{"decay_fraction": 0.839, "final_lr_fraction": 0.0, "dataset": "wikipedia_en"}
MLP neurons of a small language model. Each row is named by its layer, matrix (down: output weights) and neuron, and shows model dimensions 224-319. Each number is 500 + 25 x the weight over its row's rms, rounded and kept within 0 to 999. Numbers have three digits each. A neuron's up and down rows have the sign that makes its largest values positive.
A block is one neuron, or neurons of one layer that tend to fire together. After each block is what it responds to, as a language model described it from the Wikipedia text at the highest values.

L3.down154:559486502494508529517529479510547524499525498503512529529498524492476509491491521526485474504501524485508537506480477487517497488479497522509506452501505527521497465495513470507504527476498481521498476482465489482508516522483517489492504517460511497476520482516482514486493492505490482528
L3.down178:486520526513504456469451497471579476527523510488494485507483468506488487485484464531464486483499500489505492542471455512500495484506503517493505500502485515499503458468485541513479455478518478545512470513493505502463512509544483518499510471494564517498502536458572499507494550530491499488
L3.down469:500491536499510542466546524525540446514527501511478535451481528455531554504507519502494499520518462503517491506495500482490505481486451487490495501488478487516486468527497484510519549453506492473485493511517492469491514466531486467482477446526513488538461483515523510489482477507487527516
L3.down493:481519467533434494501520515471472510553503469540483451466489497495510524461468511514502461498518512496463487539514513453472512500467529517482528464543498506466530494529493478542544531501457422488482537463505445539506488502484477487484535491511521498468500506534497501577458525527554475494
L3.down720:499529484494530498487479509503486482500452455493514508479528528482508533467498495519481480502498520492460526511481468412497499504454486510491481485511495489516496511505477509520504520487436511498525475477500496485461457470488480479538463530549513522501513518499506490521470484529507473524
L3.down1015:478473465477484524481505463495503473503493507500491486485523454476489476544530544506543509479468498490495471506469515529451549524461497497461449525489481495542490522530486474487478485479465524478478493519477500551464530470476473505507499492505466466516458481457519478560489519506457449498
L3.down1619:490493551482519551489481506540513512514540516511503517498467495484526529504484535524502509519478479507489493524512481499517533485497475478501520528456492512519525447499483484509520550504448453493504517454510498488521481520491493484505508461454506494512472509489523525540477496530495492537
L3.down1995:506471530462475517480505501495453513468515512523497505555519479464505537520506481527520502494467532496470514512458501525513494482480497470519540482504519485494549457466512502543525505541471453496486489505483511502461524535510491486515532487467485511479516513506511491508480498493441475515
Responds to: Fires on the token right after a person's full name, usually "of", "and", a comma or table "|", as in "Sandy Schaefer of", "Denis Bušnja |".

L2.down1604:488531507523493484461543523494513488529507456481507540471499497509500542530505516485469518508550487514542516529514488536518487509473466551475523515481499549511483530491480558518521488524482499495504508523483459529514503547522499512497422469456514477458510488494488490522525500484506500523
Responds to: Short subword pieces inside proper names and rare or foreign words, e.g. Bol-s-heviks, Nar-ra-gansett, er-rat-ic, van G-ogh.

L5.down313:485526523534526491449494528499478525534536531486486487540535526537497480495514483530449460499481513504463501473517502462527473514503498526503514528512476498527515503505494474502533488470543492513513491487488509479524483495502527472481480500485465494505491512493540547473539508491494489496
L5.down522:524491485500462503508437496484503517534512501537486483506486556498490516515530474541510512501497545492518519517477477482530503543497485471484471487483494474473500473502522504478492491537486498471533543493463488497484512475499515508533538476524493442518495511475508505447503500497533505476
L5.down928:469486492526501463545465505503491533507529480448512464524544486501540498496481463528516523459526503487465503496492478473490505435551491461504499524504525529503523517541510542500491509473503525421539501494476543543507483529522482519478507449485505530498503480511450487536550499476517514509
L5.down1225:535569474474487521498473489493519532503523495448499503521503483530473542486519492542483507511476529491502534526465470473503493472493549522481461505505493496510542493541443496494484522503501519497504471518491476406483493461522482534523497474520521426496481496535475534514493518464489514488
L5.down1423:462456458499480487511473516456510495476485524499516499488516494488458489481512472493503523490478504527496490455503483453498483524513529435467496492512477487506508484473525526497517515462534452493455478455512491503503501528492484468540523529480521507501467561521485492553517476517501507479
L5.down1563:514436491498509487487503509489488549459527524447503550503544471512483473529499500505479498461527485540516538492532471535527492482493489476504486461477478523491529549475491503483482495526485506521515499541499504528495564512522530523496520473492516502495516509504538494488496528518473564516
L5.down2064:488510490521478499451504499510522482521523493441519536504536510543510468464505545504475460453502492502521517491490521494538472485504468461521484460477501523524470511516461457492562526459472464570547446468482498474490521501516525557515524454484511483507481469508525481505513540457470546486
L5.down2269:486510507520455473557495491495510455478503503515513478499464559490512446518540493439515518530431500495521495484476499442516489462458516537525491488504489508478511516507529480477530527528466539510486502500456490491472572474500514522502499503551506512468460497492545508578491496524445477483
Responds to: Tokens that continue a personal or place name, chiefly the/of after rulers (Alexander the, Constantine I of) plus mid-word pieces of foreign names (Orléans, Deleuze).

L5.down399:512510501469490487478516536495522485494471463470474482478515460504496515534502511505512545520491535506513475503465508485524428484554514471487542488516481491468489501533483487495544522510485494514463519445521507467472509488476542458529548532522514477500494481531496516526499473493477491530
L5.down540:501484525491447518492501527530523455534488475509524490489503505505494544507555489455519498476498522556470448495571511526493471437545480516499558481510503517473508462509545517556528492518488468515473511515507509489514504489508506509498506504527482510536443490506521485510527477488474540479
L5.down592:528482548492487536511510497477544501498540466515525496539490515498506511450509488496471471544503470470473520460479537492554522504517532463504509464474491535507500478574547457498462482474448472460505461499456484494503502497490490509504506493532490505483506494500488488502546485521533564499
L5.down1498:477481481511516501495511493510510480512525494479478504467472474499496493510531502485492498460512560519531532474500505552553552475473537493493514492543498538524529527467501540479512444479519470427503520504512485515489480470468491497549542492522492472521492487505489484476557518458498492489
L5.down1730:545510486518545490486538454507472509558485516502507481464507514478509525488531505543517499478512456510490512499500513482483541467491516470529450483473463493498575478476496475479466544514464520489488530492470538487488448505514491467489517467490502497504558555486535521491542510518521521521
L5.down1748:453464521506480495494572535544504509540521493482503443476472532492532487500474529481518469518504557494481507500452517469459523554501481470501436510470442480463517480501535513497498508498499473504490502514497495492512490507517516493538474465478504508510454499527584501541506493521484472468
L5.down1929:527479496486507489457519505481520498471477508502509530469456463497517523454447537479502467531519524491501472477541523512506503488537487520484512487473483444497490518531536481469532487485455484503528506490498474494511488466494456507512482473519465510497516517523495476532515496556508516469
L5.down1946:482478521543531527471520521488499500509481518472529501486500461586562517496461494496510477469514502490495488498545501495457465513564454481508463509492503550471513487506511534524530479473461498478466486487529489480520506467497477545528496508476524539470492492514505504468476517502527493497
Responds to: The final word-piece of a person's or proper name, usually merged with a following comma or "and", as in Schroed-er, / Marsh-all, / Chen Y-un,.

L5.down634:499499523492528488481502475489486512504517468521500469554465494537535485484507513518556478522507517496519457445454502516479498558499501488495489521540484493505527506496479500493500512498498492532479457478504549463502496526529504493528502517515480528542472510556473484481520465505514493492
L5.down647:495486525496500547497507490500531516499520499502498503462508547502468489536503501484527509507463514552506427459477554543521475464549506517504521474496463452505517488458473478513509470501475497480518483500529489484486584530499526497495477513506503572502514515481517462534497469462497510508
L5.down704:478480470461499488476450484505475467486544475524488497444481529509494490510524509520487524490515498506542519499482470467530488507468512530512461481500491520443510519532491511545493463533507533511509486506470504509486501497506511518505510540479526519494490503489510508512447506479509536435
L5.down1329:511517476500477481495558513500536533478523497553539508470498462505501541521475499488510522483473501496469479551497484500502472524547449473478537516538504525499513547523493503504519443507489509535510476486484545507540533507534512543452493485560444464534540497517485482503453490521488467487
L5.down1571:480504510485507505476527525462510471493486479496494522525498522476466479513511458494492518482485478477504531537501557509536495468512474531504517453539479486519461534509483475506503451476514454520467465475524533541499538526529464478487529508462479493511518539525493534498506508482465495520
L5.down1874:513522503478534506534496463497461505480514479471511476483485489505447480494495514543473479481454465500530482519520509499511429506521530537476493480479499470471491541488494487540497498530487528499480531499532521480492465473505509494460470510537524496530510515517474522526527522523482493514
L5.down1963:550495518507464527507496496502524514501490476474519506522483499487528513490498540491537467493454506494483477456488535579482523505516514527514482507495518529548520483471540509495521541472500522531499490506503496511474530502541491539450485506518459516483516485522480522522512493506525470491
L5.down2020:516472496465497525512506490551525526537513500482492512484514539509497513543445465536491459515446513480515462499499485506507540496465498511500509506513512503489544529528474480443501490512480488505525507540539506505482507510513546502489493504514496490543510527507489512527525475511529551454
Responds to: Mid-word pieces and hyphens inside chemical, biological and taxonomic names (car-box-ylic, al-k-ene, interleukin-5-mediated), plus scattered function words like of, in.

L2.down1199:484497487508483533503532517462486509519490484472513539492479478553511500526480505493481549516494457471447478529473529552514485488514525562504525514460501496450504513451456507507490495517498494489553526489513510525463508495524478490500485505482515565484509510484547508489466481546524487470
Responds to: Punctuation or verb right after a person's or entity's name, such as commas, table pipes, slashes, dashes, "has", "is" (e.g. "Neil,", "Hanneman |", "Alphadyne has").

L3.down273:520510473526488514449510555492514499532483497485569490524524539511514498502478505492527464488503500526472511489499533493498543489486544486485519504489511535486501574466515497518494517515507466504480509490490485509534552499511528490513508489498498474501539523490507542489514525465540489476
L3.down543:475461464514502487477507449552470523500504491526544524509503526443502520479451524508531486484508470481491488526529526481508510451510502484477522516485531505485500516572547490499432511484543519521486465482489470472491491479513461498490507513530502484540542502504526506532522510491467496457
L3.down1352:494461523469471518486513497505526490498544477500501510506548471473508472481520503490489463489508535537477522482519454468524480513508485519532516472519441500473486496493521504510541514570522507542511526503497520484493532546561496490484523493466459537524464519508533525501531480472536404481
L3.down1472:505497524462529523483511517494506499528522533509493484511541496500527520511520512499530490484552539476460525499512466504506504474494544525483528503516472477483508528469503492431481485489526500554514464518535522504577499526489500509478539502476489490478495513456528467490510510482527497493
L3.down1999:463500540490497518483501526511482458508503463508490460547534508534534525499558472491514557482491477495537488533499518446518467510517473513498502470460512455505504507488473532550481497559462555515500477493540501493500497522475532477508478471485498518505515460477521521531532514467502562532
L3.down2255:510484454501524465487490494466484487491518472466489508494473489479501509540473467529475486504508498439527460486529533481490530469509494504481515549488514503524478489521510511559469469481499503451490452511502484492511505483462520541509489514478490498459508469501546505535517526490510458519
L3.down2269:562518542535475516489525529500530492503478473535528486441534496489514553526435520498479486513506498477517504523534475507506517492478497478453491532545490480477516532511502510511521486541488554462505488510512538493502538512475482471488490515500475543467484497488497486549501535516504490512
L3.down2270:565500505490474487485514506455535474476532524444490491492488510545492466523509513454472478530455498479477526471514454486458529497535531487485461494522468483550501503527472481500507525502496539519496491541497506521530497505527490508498479515473517511459496530501497481495515496505484511486
Responds to: Second piece of a word split after a lone first letter, usually L, D, S or N, as in L'Armistice, Las, latitude, dioxide.

L2.down593:467502532535538530468478540511515459489468492489476494542531480517511510501493522533503506464482505498569479496464500555525512494520530499486494509464489513494434471466478483467518518479503530535531472498484521481491514468530511440512455515530489527507515529484503525467496490516534478488
Responds to: Final or middle subword pieces that complete a multi-token word, mostly chemistry and biology terms such as kin-ase, methox-ide, HomoloG-ene, stratosp-here.